MLP neurons of a small language model. Each row is named by its layer, matrix (gate and up: input weights; down: output weights) and neuron, and shows model dimensions 96-223. Each number is 128 + 24 x the weight over its row's rms, rounded and kept within 0 to 255. Numbers have three digits each. A neuron's up and down rows have the sign that makes its largest values positive.
After each neuron's rows, "fires on" lists the tokens most often at its 100 highest values on Wikipedia text that the model never trained on; "fires before" lists the tokens most often just after its 100 highest values on Wikipedia text that the model never trained on.

L3.gate1377:146114125107115143126159154160142128115098157073156118121082114136126132107075193102080143124069130138119113140141117112106108136110137172116104114125117132119149122076121069182133105102106129124142098104123118131155098111134125125179126163099103120153109155114099106131140095150146104157156166140116127144119116130132126158131128119143105127146113139148142125139138099114154170149125
L3.up1377:124131127126144108111164154189098144116162167057076111134127151154080122080126110137173100100120084133111140134163119140108132096119065131178138114142125168159121123154116146104175118167111116083110094119120102153175100119120127146084153082111123112145142119102143111146127105150127079123139112146081140107113139145112138122156156157135096154107147122118132146137142129126136140182120
L3.down1377:097153132112128138104125144163154159119145139140069143086097111148102123094106112132150112110108151140123138117160144112144158123123098156127125173134158126101137121154147146105173101090145115093161097114108097105110137173121129143109120113112133112127126133177112142121107107155109112125124082100116125115144106111113126113160136142143155152143094146114144127133143148107125129148150
fires on: "="
fires before: "=", "\n", "\n\n"

L3.gate63:124132130127110153121135144137144152106160154139148135152120096143162099154147184131133139199138119143112159128162121095111159131119149119080166143104075152189116139164130131156139126117131129168156152151111135130085093082077139108105152140135123158181130105158123158156137148109107147119138138148165140164102155134141129116127157099142149101151159094160089085128128141138116112133116
L3.up63:151109104121132061106153121129125166101133163112122092149082112137087117128163159123109151112127168188082118117105145125125152141153126162144079128167156153149141133132127091155146118144142110111144154151131129140110117145119168115115128166088146085170125131126120108128147100142093124085143130105115112132148131111095086145131129113092106122177127111144166136165106138156125147137156
L3.down63:117105140112154115094146109130111124133133094140077093167120150123127095140130080135106095106123187152147153126140141100118156133105128113156127102118148131175118138155180101136061136077109091112135154124126114122102157151164155127174122109141139146151114166139141119127088114132115143130100084093124170125051125101110130121152115084107125148144111135137142116113144176127098148133152
fires on: "="
fires before: "="

L3.gate603:168155129133178174109132141153138088126138088135131121171085106123183107112148118098142128125143159103102140147054131157124115105147171122110109132155116158113146142181131135147110093152095133147113126122100125125110144113150168115128110100129106135083075101157137136128137167144116127173167120091105139134128123138114160114133095113109128132100177117154075111092142111120099099073108
L3.up603:151181129112145149140146104131131079149131133108106113136114124150141118138125119122119077170116112134152119118152118105162118097156132134116073124178120076126190105129144103139118103180179152160141175164114079081115129149091077138165118155137153149097087136140165077134094120110160119125124104125119179111123171165124113114148125155132140139102159120137139160130160115149122157123111
L3.down603:141132144079148163167099128134119132111168098113153109142104140110126149113133066131108112129122157129117103124105116145113108157148141130119109157144140115123141122118126129099117131115105123141115109134112138129122110109100137136132116146123138110132157120124150144156153143122185163140147144096138072131118093108190134144126097164108177139164138163140082130130126114136158167113095
fires on: ".", "\"", ")", " but"
fires before: "\n", " |", "\n\n", " (", ",", " The"

L6.gate1404:119085117166143136131092110069089092145130110165111167149125127118116144085170127135136144145112121137141145148128128139148145127071133171152137118117165149157117101169128161139070095123130141162106097142119118117137114135131121132157127144143186145162095138112120111144175136111106140114136141156137168123146125132124142138116136112096131158120154120134131176114134166107117141091131
L6.up1404:142102128158143166165106123106133118136131136142135175136162155136096130086116104090102142137155139093142106130102142141148104113108155153120176155118149143129118158153178150104124099100105122149141095192121130145133125141137122125139114152168136120152098089167127076108162110125137128141143148146127180153119092083090110172143133172100113163128127128148113172115160148117120127173141
L6.down1404:099091126129134095135128160134158129145135121146146127092135095131137093074098119124152142144161135094150106114090097122150161115092147140115106122114144126139150180128136111089112147149102091092140130123120127113115123136145145120111161122077121150124117154130138138063129101114144155128145150139125086086137101130142074175156122142136080122126096126165112129144159132127131132134103
fires on: "\n\n", "\n", " President"
fires before: "-", "|", "=", " |"

L6.gate1693:123128178153102122093162161147112132137126135155118084141120101121094117090154116153129147086143136144115128148120097082112144128146131124124082109155093146147125128113110144095095168150144138138132151113127120117142107115113167140108119125115132165168073104121142126117155143101088132110136167175130103168156128112124096143164117138108126166134169114115152135154087125115134147094089
L6.up1693:103115098107108132118164132105143149140148132113092108113169116105132155154161146144141102108148054098169101138108172083112159137114120155101146136161151093088118107145114107126108165106126144122137166139124156146140134085117132070140098129092162089145147154111139162189161153106115167133128192078140066129115090122130119157109111155113149125104137127132096135083125145136128143186100
L6.down1693:144108111153155114134116122157171135106103136114149112157131120120159162140140103157133143175142153135138096115120110121165107142134137129076147129101148141184143134144135101107150115141123114158120150141125138148173123140171119130090134175119161114147101161143134119139129169103109108137100129090088126128107086145113123157151131122150143191109129110107143141112143124122123133147159
fires on: ")", " •", "|", " Votes"
fires before: " |", "\n", " Summer", "|"

L6.gate1499:166169125128131135119140165149109150072097112123153106114106133161113117125107143121148115081133157113138128140129168132113166104132173128115084060125102150107165135111119107114148118139141153129159129120140109179126112113128127139113117135144160139189136120151146145154107115075114107131119084112154111129102088077149176102137125156112113140126114162103120125147115138129098155159131
L6.up1499:125121111158094205088111118201142128123130115136106146098124095139143166167169111073138115173092134160151158120114127155140154129143100124151131135105123095102136183121130102108099142131087109098142099172182116113120116086135114138111125114114114155150122133116131119097118113138117124129082134122124118138150106108145127149127166101106112126128137108151131102125123123143090147097155
L6.down1499:097148163133145147108155140117154099119134135163119124188146113178122131116110128138148102110109130184120138132155089135154079098135178136157137141080160114149135146148155170113100111088144093129174145139143146095145108099168117115118123103097162095103141131137129105123124140154101152079129106078125101118136129194131151114147155091119157111072189107103140139152142128110143094097133
fires on: " =", "b", " vo", "l", " of", "|"
fires before: "\n\n", "we", "n"

L3.gate1135:109098111107126130110112138063139148111125121127138109158140155109109108131135145113124129114113119119095133123136111147127150078087098138176157070115133162140099142117138145094096119143077134152147100170103158141083124126105126171132133132106161142144154114078120101147154080116137081076124087155112129120177158111144122149111153126123138114145107140149140140176138147130151093110143
L3.up1135:162161129175133123166126140088102119116118151121158092141074161100104112130127126154132072081133130160139127135103122148142137096084154136117172120122113121113132134151118161120126146128129144107112124110108109126083169132117185146134152140137138051146147127154094136098164123120128117142120129133120131114135136125102099106159150120137124143133135138129154138132118100111089098137139
L3.down1135:130130145140106106093128089147130087082121125116141098124126119149171101126099093117122075146180112134154139100120135113151100122120114191167150140088119100132124143153129109137091163128124129102110136096119120112121124155128133130112132111128107085132089086126148130111129164133152120121153123121141126119169103145115115111108117116139124172122098123141117135158152135135151140136115
fires on: "="
fires before: "="

L3.gate123:113131131110151140101117138144147146125161106159159110147151131126120138108111120190147134180146137120133164163136153141084152100104145094114141131090112164098157128139122146112154119101157140097136109127127146121122154093123146119158089082133103145140112105107122138094140113172089125134118097158155183135118169152168122149193101090133091146117145124129106138139091124112102168135139
L3.up123:147145115182152123131130118104125136128136094115152104099152121127128135182148140158104131113104136119114121156134097184117100178140132154132147092131136153100119145096120165112122077110139111138166120100177144137137145082119096140129125113100118117116132054110137100133135134128102106156117051097123154142106126198123129121113123159143122147112153104096121158166108121117153159170133
L3.down123:148119118126106118096133125138139084128158118176126111095124124167108129125133141103140122121122105135170170175160115145108106107123061126140165114101091137175123161161106168128144136130170129139136143135123100162128149173091094115118114175114069129106135167131120141143102074146115168098127102123127136110104119163112148121154114097119115174129141081122061125101106166146135149141128
fires on: "="
fires before: "=", "\n", "\n\n"

L3.gate67:104131120093127095164135097161107102134140116139149167138130114106110152135118097090081138126148159145130133138075124095126117094152098156054161154144145102140130115163113093115157090144147112139099129067159126114094112143158137135165114124086131111139179137094129134156120131104145137160143117090114168152171154155130141107132113136168115132120112142073122138148141092101109130116110
L3.up67:155144136106125152117167133149140130124125125160124126113141123110106141126104077121097133104145138146160147150099113137129120106108104180117102151158152105141121152158123163146160104135131134124142069129140089175130145122098121138142123082111121141152132130154129105127157089134159150107107125101122193162123159124176158162135092117141106085118088143041125146171118119117078136124122
L3.down67:120119087135167140163110124159109140096121109113190140147087193123123136141143102073127112100164121164117125145118120108138129116148178112120131158149143115130138124140094126118102135102121082172172120095136106104126111165120109096156140186148110163088147114101169124130140165143076102120130166124116166141159115131167152121133126148167097117129124137140112118162151133108120127105126
fires on: "'", "n", "ing"
fires before: "s", " footballer"

L6.gate78:105123142145142123097136140122128124099132130114102143121122150140143153114112121113122126132087149136149113128098128150160123089144122129144108085107125135110084104098157168117112125125118149144096157141105154102140098149136123159132109145166126108163124111114142148151128136123124152148168096120126129123124146115182143152156091108104123129099140087122142143144121096156107143123096
L6.up78:128119142128154119156137145167097135151105118137151155152120127089121112140166083113128098098148128130144138127146138155120134100140119126170144124161141089165135154097183133152159131138113100175076150117150104181099144133107075097153106148152112079098090083121108147103137106111140148141089066111136105176153148115158184126173123159138103114081135122148105155142146151122203125095135
L6.down78:100166177107153137151066114121151125090150089146134170093124090150121090096128161092142170100144146146117103116131080114176145143084156123111145150116154102155135135109118095121146137145096160151145147177094153110141086114143105148115106082152131117137120086165132107123131156170105119143094113143138173117127136149083129158104131130186107147106181103120131159119136176168135118129117
fires on: "'", "–", "’", " we"
fires before: "s", "t"

L3.gate622:123116107112125117145116152123120151104139111138118148121089082175121125088140142114108145114106145128132146124136152103096132135137139151121152125154092159098087114118101108146148114135189164080059115108148148121143141125152131148136120084148184114099126119113128157109116112173123152153125113163165151130146126117094097116108124086101164144112149156096119107120152132154100130107146
L3.up622:169138132150131132140143130113119132150117130096123106146114176137133138143093132134117113131114123106155115129125139132119182128091110115101101130107107123133134148090135125120170135113073156116141119117111129129132133142109121172113107124142177112144126155119138114135151177164132154117109120126083111135090090149153132143137128117109122166150116079132123165175098165098147123127129
L3.down622:155109132121095155130200161103109104138091106141134139124103154117131111126085128120110075157098143140154125163133161114085110155111113107171179113094140147123119124122108135099093149145156184078129145138098120095118134116202139148124117117141090129174109109138148095162134120186154134159160117124144152135125110160178128129154124142139129180146119092104120110129126129105093144150070
fires on: " =", "="
fires before: "="

L3.gate703:111119157115121119132135094109119099109104139125148135126121093095058144120162122099099149098101128187150149121115094119131122123159128101156111113142102148132118158110108164120114085094130139081126145137125131154136150147132105138125149145128115094128133123088151133123127098133118140091144142123144098083116118145093139166129126111136150134162115164142116154174118138111123154108133
L3.up703:123121141147120127127128146094111111121103089142105166141189116135147116109153117124156134140092085120113133126118122095175160133129140117117174144119097163124132128142136117174102144095112081141119167148103090133149092177128112128159134123122120152129098117130161100097107118144094114155096154178106071096154139086134135090128165096146154134107150110152117146111105166131128123130117
L3.down703:152112110143109120120111120127126169150122135147129134097160153115110101149116118107125141145131172111160154161152116162156159132160134119127126120119150101152123145113090175176087143111117141119101132096158131139154120146129119092143123131112177104135160119116121119080142098126110173124118156115103066122132118159115160103126165142170108118145084175141108122162149124123125109117083
fires on: "\n\n", " part", " Part", "part", "Part", "|"
fires before: "=", " of", "-", "i", "ick"

L6.gate1371:061171129137133086186131141128149130148117108144106114137112121132179109114116148089137123150116114143135115146188124123093122104141142127142118104118144114097137130132140132131113108130140121119122124129131095165114127149091121108126126137136117152149121115113090135151185128134170094095051128115158119155148112119122137106165145140096137125096155096078082132101120110132098123119139
L6.up1371:153112078084105169144140117144115123099146142130154133120131129110137151110117087125152147144171149119101122087157138121103153121126132139165162112141109123070141101112113148070104103141147102177121120124135131127112167136081120139126112151105174111174133101136120141186107135098122125166125107139124120127135102113127128117094121116116170146097106149109144130116126179145155185138151
L6.down1371:120122115168155141123090089122099087121135136132147150131180131101128168148126165109087105088140121125108093096113112150113133115153129097148152172147107154128126142151123132112089164095098113158153134110147101123114102157116130120121137136118145105125081136138106138147105130121152136164120085135098131137094118121115190172129114119106154126089117156100104121134152120124118165139179
fires on: "-", " re"
fires before: "-"

L3.gate91:131164128113099156148122155086145135155102175143147148190133169122110120134101178168121150092108154124118163160134103104102088092125111089157130137109130118143104134157163105116134142135120166128143128132132123120134104101133154131144148144124141126129110117134160116132144123120141175117137136143100133115160116131089081143106107067105124127108151105148171138131135125132132106085109
L3.up91:155149132102090141147131165103149131162119133140161132181134180155114133149069178169121153120118138145110137132136123099098100115136108123161128126115131115146100143113138105103144116121124157124170106123128137112142091100135129138135136153127162110135139107152156132109120142109120163132105148167130136124158107142072099138134115083097139129122160141134164120113140121109137130083121
L3.down91:153123109144102120154140121140141162124078142136155126180136132135111100155147144105136130156156198147152118114098114121163103115083113130142120095118159122148127162161112149129129113119134115149147164121093125133120111131116130125124145157101161128121106176108123091138116166122118150125113112146159173134156136131096087143140127111088120111157144121164128122120121129136102131096153
fires on: "=", "."
fires before: "=", " The"

L3.gate1398:138103102112127158144138099130139162114136141120094121142125069119119193092096108129125163156077130154142124141133143105103113128121133127143117144122171133148106117141139152140148146125112149130106142109124161116107136125077091107148140111146108116093124125148126137127177124156123130136162158108105126122116139096110153132136103099152079125132141135116117176149138118155148112124139
L3.up1398:148106124157134126131062106115135146116137141184116097106143130131151124097130139142085171174095131153153135118102128115120143065101064136132126133150105116156079182122141129152128082140088106119157126090120131123134121140139139098158087177098125127136101171143096121106183112128124105138127156113138114102128145127121160096122120102155111107115150132126143088100114139155122131137103
L3.down1398:117166119133126129126118157122109131119134200146124126155105136118157144146135116068123133100161123144105134144126133174141129151110097148160109147099142157127159136149086102138145127092120161117116135142132121111140139126177100129097165106113120121131144117126132146121107140136125137099124134142176138096182100101081117128132083128116124165086091130079121166097146090181114129134155
fires on: ".", "\n\n"
fires before: "\n\n", " He", " In", " The"

L3.gate909:127131113139111145128160152119098115157143122169147103174086146147133106113120130131122128132135133112146151134132094069100149083111148142132155110145148139102163108098137136130107102101128170140153171143108129113113099130152118168123151137124179102103119156159118119127144112133102113126107156142162130155155154173115089119073121088100129113158099140164131141137168121112121140107150
L3.up909:149124133104096153137136142130139141112110129115153105175094191136115092153158145118132132164091144150126113081128070105069165109085163143141134128160141122103133129125140147141082077137103117163115141141146133097148104144146139100171143153134155137154094155137109114109123126125118144124131148127136123118170132118083095134132096113113073114164144144132156150118133111123109136084126
L3.down909:148138113091115125098088159127137133107115181142172107148106118124147094150090122124097080122138136151141135135128117153149153115059165141122153132151143101110118141145127172158122094109126120136134143125133140121128120117145159145131165156117134120106050114126138096172148125150120109087136112155132167147154152104133113142148102067070103111127121136162128145097151129124091130117130
fires on: "="
fires before: "="

L3.gate316:148154141224153136142111112111127142131145126136150142148145135131086166089087193142122174109089140108153143154178098100106127151119103107124138144114137117128135126153128099155117132100113122105116113133129164061105090135146147105157156137137131110090073126149128152120127175135176149121168194123150170137122168168150139147129120153135131116112135144121117161157130116098093124139108
L3.up316:146108119116137119115105161161104103138125112168110126096123121122126124111137130093111165125119169094129132111155079116099165110157097126138140101105129126136120107135135116115155154138126134090139129142131138172185114145127164144160129101126161171122124107123141156129163140157139101137150101103112140122122184083139125111146120133107103119117124146127114103144126116143091163130108
L3.down316:176114095118114171115128158122137163132129135095162125181110121107138095116088113111125109096090097158137145163126132155133144120149086113116147099125155135120074124100132124129109106181166116119136164144131135132137140149158136114131094125153099143110132110107142179123135122126104099097116093131143138110143132141125149089117108157149116097132120106119120127116104169142104130148125
fires on: ".", " ="
fires before: "\n\n", " He", " The", " It", "="

L3.gate619:153132115115144153133117149132154115100129144138178132154101133177144112080136120107085104115104138100137130117144094153113124091158109122092122113088115139120148153152116130137123091111119117147118088119132174045127070101152128122122130149188125155082125140170110122107075129107187160116127117098143114151102128126103114151141152116132177164119157099078095124103130156122152162128158
L3.up619:170130153158119123129120085143108118128115155149116149175150116145147157144065125155113151153075108144169144093149097117174131109089106124087139150119163135111175130116101103156091118125119130083147104110069145124120150114126146138136107137096144142128111094086087111121132162105138127116113091160131173088135136121160119146143161129181070127126140118122166093099102104120069096118102
L3.down619:169126112137107051153111128133095136138126145172140146157133085085116146160139127132100131137129118107143122136165135113125122111142110149124175100124120127131134111149139106134147132119132153126149197104124150136130134126145157147126111143149114161111111134152091119124115185160097065116135078145120116138142125124122100182156139148170102113174142095128156122129144172117112145151167
fires on: "."
fires before: "\n\n", "\"", " The", " In", " They", "\n"

L3.gate637:172074131131139145148152110109140116142132137144117123129138123138130126144141132100122149126111140092135134111151119116097106130186141131093113113183122145130123131185122142177153109123116109110119161134113144133131086139141114160155104124149161090146158159144149117134136133143177143119173108123142117142140104181134130123133125079141137187127151172144116174142134216105127160074127
L3.up637:131135123124088118096119118127097097181144162138130101105098129148093141140111125067131096069120116096138160108133132108099125138143128134119083118103154122129133134140080101159128090119105124159122151093136154077156136119138141127123090090124083121127115158151145086094131140149149164122097130141125186157118107095144093091162141110147117170124128134107134186105155147134135172100181
L3.down637:159142127162133124180142160163130081130076113121141100129123122182116156143145126146131134139103103086135168102140156137134113111113126121089135082101132141157153119174120114158130097120143181166149147128109116094146109086153158154166128114135158146082145092155113121151127114140133164085119160122177157127142171157127105116130125148148109147111123129121108126120121131132123161150116
fires on: " =", "=", " also"
fires before: "="

L3.gate1219:119158126126104107129141182132148171136111163096173152167125175144121106122185155130140125137123141143110155135113107101119150107101134129125126078144140134105080140117099095133127118115136148122172123145122110105121090123168134113143133155162155103104093129130108092101150122099130102136121144127137117128166129103116095148124119137061108106154115135166110130099123132124151129088121
L3.up1219:130155120120094128125139168103143194130079133124152108186143187136105094099149182130134129141120139155115119118128083096122147122103139117142135070140146137130122135119106112113135121104135140120156144142149129111064123120148156092154138153125172125090116141098109083137150117080099104115137128133138140112163166138094105134153110097114115087148098123189130154100108133126116143089159
L3.down1219:147132109135145134126107154130161161120123133152140099179124132119117101105136147128134118122121099150165108135145112105126153123131120107138133113115149148104161145119118146124139139109123170144129144129153125140104120116128155109141168166138159135105134131141117090148171147112119140113131149133113147115122153124116111142135132105154120112137122131139147152140122132132093137126138
fires on: "="
fires before: "="

L6.gate1288:169131132114134113112159147106127137136134135124111131136145144128177109112125160083115095120088117123150093135157114126152109124143169158121167132110106121155124147115131096112134133150120123071116162157141177154131127129083159192106110118110190127192072111139122153168045112149169143143129123122123168135123109085153104140130110069124161096091095136140129121154117107128103119097143
L6.up1288:138145146137116122122107147099128097116172142133146120130147133158096152130143150124133115167128110104136125100152099137110150157101140163134118086153141115110093108127100096103151136107125121159096123146143118133130139141093104098134101123191127119136140141118147178182176110121135144153114127109156134104074122150120105135179102112122142125150083184126135115073099127152115111141139
L6.down1288:118112102151138116137110129112138165125138127101120115125126092125112112112148145159129142136111093110101126119140160138127162086080165104156170156158098142123157111130132139124119123152120116164167120171155096146133126109144099072116128117115139076126140121114149125162118096110136083128135126133097103144114121149129129132107100107120134150131126118152118182094134105163115166138155
fires on: "|"
fires before: "-", "\n"

L3.gate1614:133150137144163103170125088160089139125175141133125128107115126132099137109124099136137125097100142099111155142141123119122104135167116130126139167160140132135124152132132122129119099153081102158142109112109136096132116119118118131107059108114136121133093098152151121123116125116104125164142104193154159125154119118103110113168123104095092106119173129126154100103120141130133119124157
L3.up1614:093124137152135099104164138097065106082122086124146136164132103132135145124157099140111152150159178133103146082113138115137099156183125133099135160107143152123126158129090104154124110109130109132165086131144127118087160138128120113132112136139127181091153107154200081114126110171120143148139162113154153137167115122145118133183157161087086134154148150061108120155116098137140161072137
L3.down1614:110124115091121137122147119144180111126128148104122099094121110074113123146135144164138169126105185106155121117118112105134118087152120148121103119136115130154116131134139123144112153124105150168101090122151123126174074148101142096181123106132123088134150110160122131122124094136181121146138110086129155094140138135125133121102110152148150146096142150178140108120143153129103102144103
fires on: "'", "or", "s", "er"
fires before: "s", ","

L3.gate301:091106083171115129162139156130092167127125077129128116154157134131119126167130138096194133138088130175129144118107105182118106152137159122150147134101141129117150121121126099160088087138125136114167152123117140123105100078141112094127146134129133102113107143113192150124150144124105148124150072122067121141178123149130154148132096129153136086175150141177123148156130108137060144082111
L3.up301:077136094192150118156155173131121160096135123140153136106116147107115080123131118113115108112124143161149152119130129120118109128127120125166156149111146145126210126119102100158078115146151146161144189123136136096093134096126135133108119125101134101099129154113165123132171140131137125134132140113083095122133107138107132132092101139122139123124150136179139117151139160109102150102103
L3.down301:172170119139123149130133137103119128132120128126132143099106128119138106136134166164100179114166135111152123119164119082127146113155119111129122102104121130142119158160122137176133119130148129132111161127122115103173119125092115161129138131120166143138140158131131139109136145149172101131101153137133134132106113130108137123136104127106136149119125120112144092164125093129160129169126
fires on: "="
fires before: "="

L3.gate291:136124148127073122132144112152122129164182132111130089125125081139127124096134108137103144106163150160141137140139143148139122158117154140123128132128144127105163121153126078140120149082105090116101178136096142099134132102148103149118134115166129104099110151108154141139158126143189168107168130179117126135115087112174089209122139123125092141117100133172128104150146116128152102132099
L3.up291:134140140198128127141170150175138157152126093096119157112127127145170118111149149099131119115084112159116059089109152156135140136136166142150118118099106124103129120113129116128132137108142135102153127110075130108088120176145125141120146102143156144109147134147147123134110110137151139099153127134113084135093044159130130146091130138104119107134101117168153116124150103143150144125162
L3.down291:122168094148155137188193145134115158146107127136107108127111120140135132123120126094098112156141132155109153105155115065151139087115066121159165101132138165108126144166150154136134071148124130111124132110157097129154137146144137166122155142090140136149157061144116146151099158113143132087131145190144147154133113131094147122098136096143159166144150066143149117131137095091099063141098
fires on: "="
fires before: "=", "\n"

L3.gate219:119139153145119124138108099197147107143103130095110078157105094129131157102135135112096155153115133131096116108150137112116106090146159096148123141146113136125085104146136145130131135122136133142174134154112132144086114099125089139139134094124153135144121154132125139144144088099133123080124141110110120156153105165127146146169081100151143126111109133117109148136112129084167116086137
L3.up219:149113120112134144145108184140140127115115112097130095151111114159105126120142144143105149133116108111100143091177137108183133131112135088133158138126130117152103124108134159134093122103095154113111159092130132158159136126140105145136111142095122133154126103168077180161133131107128152150135106100161141128125091159141102109146077071124137122141099119148135190105107109123142073127159
L3.down219:102124124076081125095112126137133145132121136168149133151159109097142099130148122148094146113103159183126137153123117109136150115093102093145151182049137127151119150126146134135121156122094113141126139148130097148136125154076135107129110139121118141098118156133087122166133169131141142088122105133146163143149142167132121127116120106081096135106153137141088091153140118142109122155140
fires on: "=", " ="
fires before: "="

L3.gate327:142112120137125134148149099106136108109122077120137113111115120171118121117120119101108128122115162119144120120137161147137082139161144077082118113109093117124164156141129191127146124123125169129118110107124161149155103135116109135165094096183169126121119127083146125119104086135100090121137144148112113109134146102148100135109093142137127166128124068111122136209085153115180118148132
L3.up327:115093179134155123143102164106127151148137123101146098139133112115134116087125120100091151152139160126158124141193137137137145139122119176157127107122111134144128169159152112105156111079149118150168146121124167108109105136116152156140171120132123109117114122109121144088108128145137130121141101150117139101130123138158096108113100168151137172108113045115109105136063129136167119120129
L3.down327:140134110169133147132094151109134140132111174149168111137129125104139094106126147056149174133127136138130163101143112105182165127098132110099167130140116125117116125104159129144165166159144118139148105130116119130141103161163081182115099141130112118134139124137158165155116097102097070116127120116166085137140112201142157151189117123118089175122109103113137136116149126120139112099107
fires on: "="
fires before: "=", "s"

L3.gate1431:128131101104158128126137146135113139133130169102155123111138144128073131100107140134168154128129124173117142147121119119120129128131115128168163123144162096080110137121121154135102140113080115134128124143138120105125142070130184110153105159137132116112120155143126103125157149108107099114101144089123133100116155087145141097126121102149158134091155097133120151143189158179092151108171
L3.up1431:125120111161133113108116153130146124144115175157140143134105121132129096138166165174119150134091161115145096127095115109118080121129160095126127112062137137176104148106093173137124158134094187142129159103127138117144130137148121142135142112102146126118111126159067149093130119136143134147129137145119130191145097124148127166096136103111108102191106131138111155117149102132176116151137
L3.down1431:100140120103118159084151161154127113155130134134156104140136160148143151121151132126116157102057130139108140160074098146129091117099118083174148163075134093117130099177111144121114153093152198153108158086117107127095105135132130117132117126135140109124139136150129114089185143132099102121181145156146145092134103087157112147131130124100155071157151152114135110072124165127135144109144
fires on: "="
fires before: "="

L3.gate403:154162115134091104141162143129109134131144063090153156181137129129144094139129167131126138146065105124107127164162134115123119130120163166195131087098141098130080140168122129125142116097145128123151171146127131099142124099073132128147106118126163127148084180105113144110144118164120135182139104159112127081099189137137095163120137124151129152091115170108134075131136129126150154137107
L3.up403:155134139140079125149133124140087138131119128100130165136118094117115133143092107122085138127101127098148102096131132102120098159150134127133096080129122112115100133126111090147137128094161158124084139137120135105094164110126102126099063131069130128123103109111076167076110138118090119149119130123120140143122161129098148103099158140157144137113108156121122084109150137129129156158150
L3.down403:122105133109123124116109165159115114113104167164108153126116119067109131111133106122142155116142123138104121101154154128127139116118148156121141115131158132166129149157135117121143115176157107142148122128125164121126133140146131144168117113151128148109118107123125146134184141109127136124092129110104137122099162117093115132143169132155127130101093193132121144082121110135129099128136
fires on: "\n", " pre", " Votes", "\n\n"
fires before: "|", " |", "-"

L3.gate161:113150128130108101117091142099143181155095112153143117139109109143138106133145161122148158159149144138127112182122097148098135163127139137122130111108127144114107168149156161132115143092157126139123126167112135128100136146139123123110172134125126106156076135191136092157129120094111140142143151094117146088126134099126098135121055098152118110154128103177106157104133095170138146102121
L3.up161:143127105156131095093121168173155144161140153124078112117086121107088100105167089122107150123158110140109141175108094143147108126112103106166132167124138139140116100154117127133107100065124140139117147085118174091108094075118181151121159119110140134116108144117111105140139110152112088091189095112151174120120131160155123113113128118119174071141177101177130154083146149150122155156106
L3.down161:152130142111126115151084122140139150131122095123118097121152127161091106140095125132163184144137126147108116140110135130131127139131109152156147112155135146118109180115160116124104084140145153146077141139114118158124133111155083142168098134121130108093136159126124172117110113119106094149146156128124099089104119142101132148131131157145152123145145173160166142142135127096140150132105
fires on: "="
fires before: "="